From a checkpoint of a small transformer trained on Wikipedia: tied embeddings, 10465 steps.
MLP neurons of a small language model. Each row is named by its layer, matrix (up: input weights) and neuron, and shows model dimensions 64-191. Each number is 50 + 10 x the weight over its row's rms, rounded and kept within 0 to 99.
Before each neuron's rows, "fires in" lists the words (lower case) most often at its 100 highest values on Wikipedia text that the model never trained on. A number after a token or word is its count.

fires in: "was" 31, "is" 26, "were" 13
L14.up395:47 61 51 66 48 45 67 61 52 39 38 55 38 48 37 55 44 54 39 35 51 54 39 66 48 42 64 44 57 68 56 69 53 60 45 49 24 45 44 36 61 37 62 53 47 53 64 59 37 64 23 61 57 51 53 44 41 51 66 58 67 48 56 52 47 55 30 58 53 21 53 46 60 45 42 50 50 53 30 33 61 63 55 56 40 45 41 44 49 48 55 60 57 41 61 50 68 44 63 38 29 62 38 36 53 40 32 58 52 52 55 49 53 49 45 63 43 54 52 46 40 42 27 44 58 16 58 37

fires in: "an" 55, "run" 7, "another" 4
L12.up757:47 47 48 51 50 38 53 52 49 40 47 33 62 59 24 59 50 30 37 58 65 48 53 46 41 67 68 37 51 53 39 33 40 63 52 57 41 47 82 35 46 50 51 46 66 46 49 54 28 60 49 58 68 52 57 50 52 64 51 65 39 40 70 55 62 39 50 43 69 49 68 56 58 43 51 50 38 46 52 52 47 32 65 49 27 49 59 49 44 65 49 36 51 48 47 33 53 50 49 57 50 63 35 69 52 49 53 66 46 59 56 54 53 52 55 56 43 66 46 49 52 47 54 54 55 48 54 67

fires in: "an" 39, "bronze" 6, "chronology" 6, "built" 5, "front" 4
L4.up13:67 41 36 60 53 46 50 27 52 45 34 37 49 51 47 56 37 34 40 52 33 66 45 55 37 56 61 53 48 55 42 44 44 44 62 66 33 63 32 54 42 47 68 42 54 65 43 52 42 56 58 52 53 53 71 37 58 36 31 50 57 27 55 52 51 56 56 39 58 47 61 67 32 45 54 69 40 58 55 43 62 31 37 68 46 53 42 26 36 64 35 48 61 40 60 41 65 36 40 66 51 57 54 58 51 62 69 42 52 59 50 41 53 55 50 52 54 69 34 58 45 50 41 48 56 43 36 45

fires in: "his" 51, "its" 34, "their" 11
L2.up862:48 50 56 57 44 49 36 65 45 53 48 56 54 64 52 56 51 37 41 30 48 43 65 62 54 49 61 56 42 33 39 51 46 29 33 50 47 51 68 44 45 42 62 48 38 36 47 32 51 46 55 43 50 60 53 56 50 63 43 45 53 61 74 66 42 53 34 44 37 62 46 51 72 44 50 49 41 62 73 59 41 54 55 56 40 69 50 55 43 50 56 48 33 39 42 43 59 58 47 43 66 58 50 54 57 56 56 45 51 31 58 44 59 46 74 52 42 59 49 25 38 65 67 55 60 69 31 54

fires in: "an" 47, "another" 5, "died" 4
L16.up183:57 44 37 65 48 58 43 57 52 43 47 54 57 42 36 57 37 46 38 55 63 50 51 59 42 48 30 37 39 52 58 45 60 61 69 65 61 64 45 56 39 34 39 73 57 51 46 60 56 53 60 52 54 31 61 40 43 45 52 40 46 46 43 56 63 56 56 47 45 39 45 57 50 27 57 62 56 32 61 41 58 51 44 56 41 44 65 61 63 70 39 48 58 52 54 56 68 36 37 61 67 59 44 67 28 45 60 70 37 52 64 48 67 47 50 39 44 89 32 45 59 58 39 47 51 54 72 52

fires in: "was" 21, "by" 20, "were" 10, "be" 5, "are" 5
L15.up86:45 39 62 48 55 51 64 45 58 61 67 39 51 45 46 56 46 27 66 29 49 42 62 57 51 49 67 50 70 47 52 54 61 46 43 64 46 56 38 40 44 39 33 52 56 48 43 45 45 42 40 40 73 40 60 50 59 58 58 54 50 61 63 55 48 40 36 35 45 55 37 52 51 33 54 35 44 46 46 39 60 32 74 55 40 49 57 61 50 56 57 57 53 47 69 64 39 57 48 35 48 49 51 50 63 57 45 48 41 57 46 47 46 40 57 52 53 35 42 52 40 46 47 60 62 43 57 47

fires in: "of" 17, "across" 10, "to" 9, "reached" 8, "between" 7, "from" 4
L9.up890:49 59 59 59 48 62 34 49 48 55 60 48 36 54 48 39 30 31 52 43 35 41 62 54 68 52 44 56 52 45 53 63 55 27 50 67 55 67 50 67 63 40 42 40 25 53 52 44 57 55 37 44 52 62 37 52 67 58 39 51 43 45 45 57 31 49 54 48 47 36 49 36 48 60 32 56 41 58 50 41 52 51 58 46 40 64 53 54 32 57 60 60 57 33 32 51 54 40 30 47 42 42 37 60 48 28 48 57 45 46 58 40 50 56 51 56 35 37 47 53 51 43 42 43 39 53 43 51

fires in: "in" 38, "of" 19, "with" 17, "from" 6
L16.up727:55 55 59 44 39 55 35 44 56 57 57 31 51 42 50 47 36 37 66 46 50 42 59 42 46 39 48 42 58 32 39 41 57 51 53 55 37 50 45 59 47 52 23 57 48 38 35 54 46 60 68 48 54 60 40 55 59 49 54 78 67 52 42 59 41 46 42 45 28 40 36 61 44 70 37 56 58 63 57 53 44 46 52 41 40 55 39 60 54 70 55 63 46 56 48 55 46 41 49 48 23 72 47 56 48 63 51 39 51 47 53 32 46 45 61 43 32 41 44 53 53 63 32 42 38 36 55 40

fires in: "its" 50, "their" 8, "rank" 7, "itself" 5, "bank" 5
L2.up864:46 48 48 72 48 60 64 62 42 51 52 49 51 69 46 44 45 42 43 48 60 44 59 48 57 36 67 43 50 55 62 47 49 53 56 57 41 48 54 44 67 55 58 35 65 57 68 32 41 25 55 52 51 47 64 60 30 45 61 55 53 51 50 44 37 67 39 45 45 51 46 26 49 55 50 57 55 68 37 57 45 67 27 58 47 58 65 45 42 57 65 51 50 35 47 34 50 37 62 67 65 36 41 54 55 43 57 44 46 36 65 38 39 43 53 51 53 57 46 48 49 53 54 54 61 62 54 57

fires in: "an" 66, "another" 5
L14.up40:52 55 51 52 48 65 42 65 41 50 38 41 61 54 60 62 48 54 55 42 40 47 51 55 44 53 53 42 49 47 41 55 60 46 60 52 58 57 77 55 45 50 64 59 56 61 53 66 22 44 47 34 47 52 57 52 33 52 62 43 33 31 66 50 49 59 45 35 41 56 65 54 61 29 39 55 52 42 46 53 54 51 60 68 36 64 38 53 51 57 45 51 33 41 56 53 56 49 40 60 50 47 56 57 36 41 68 37 48 71 60 45 60 60 70 43 58 72 37 53 66 59 46 49 38 53 55 52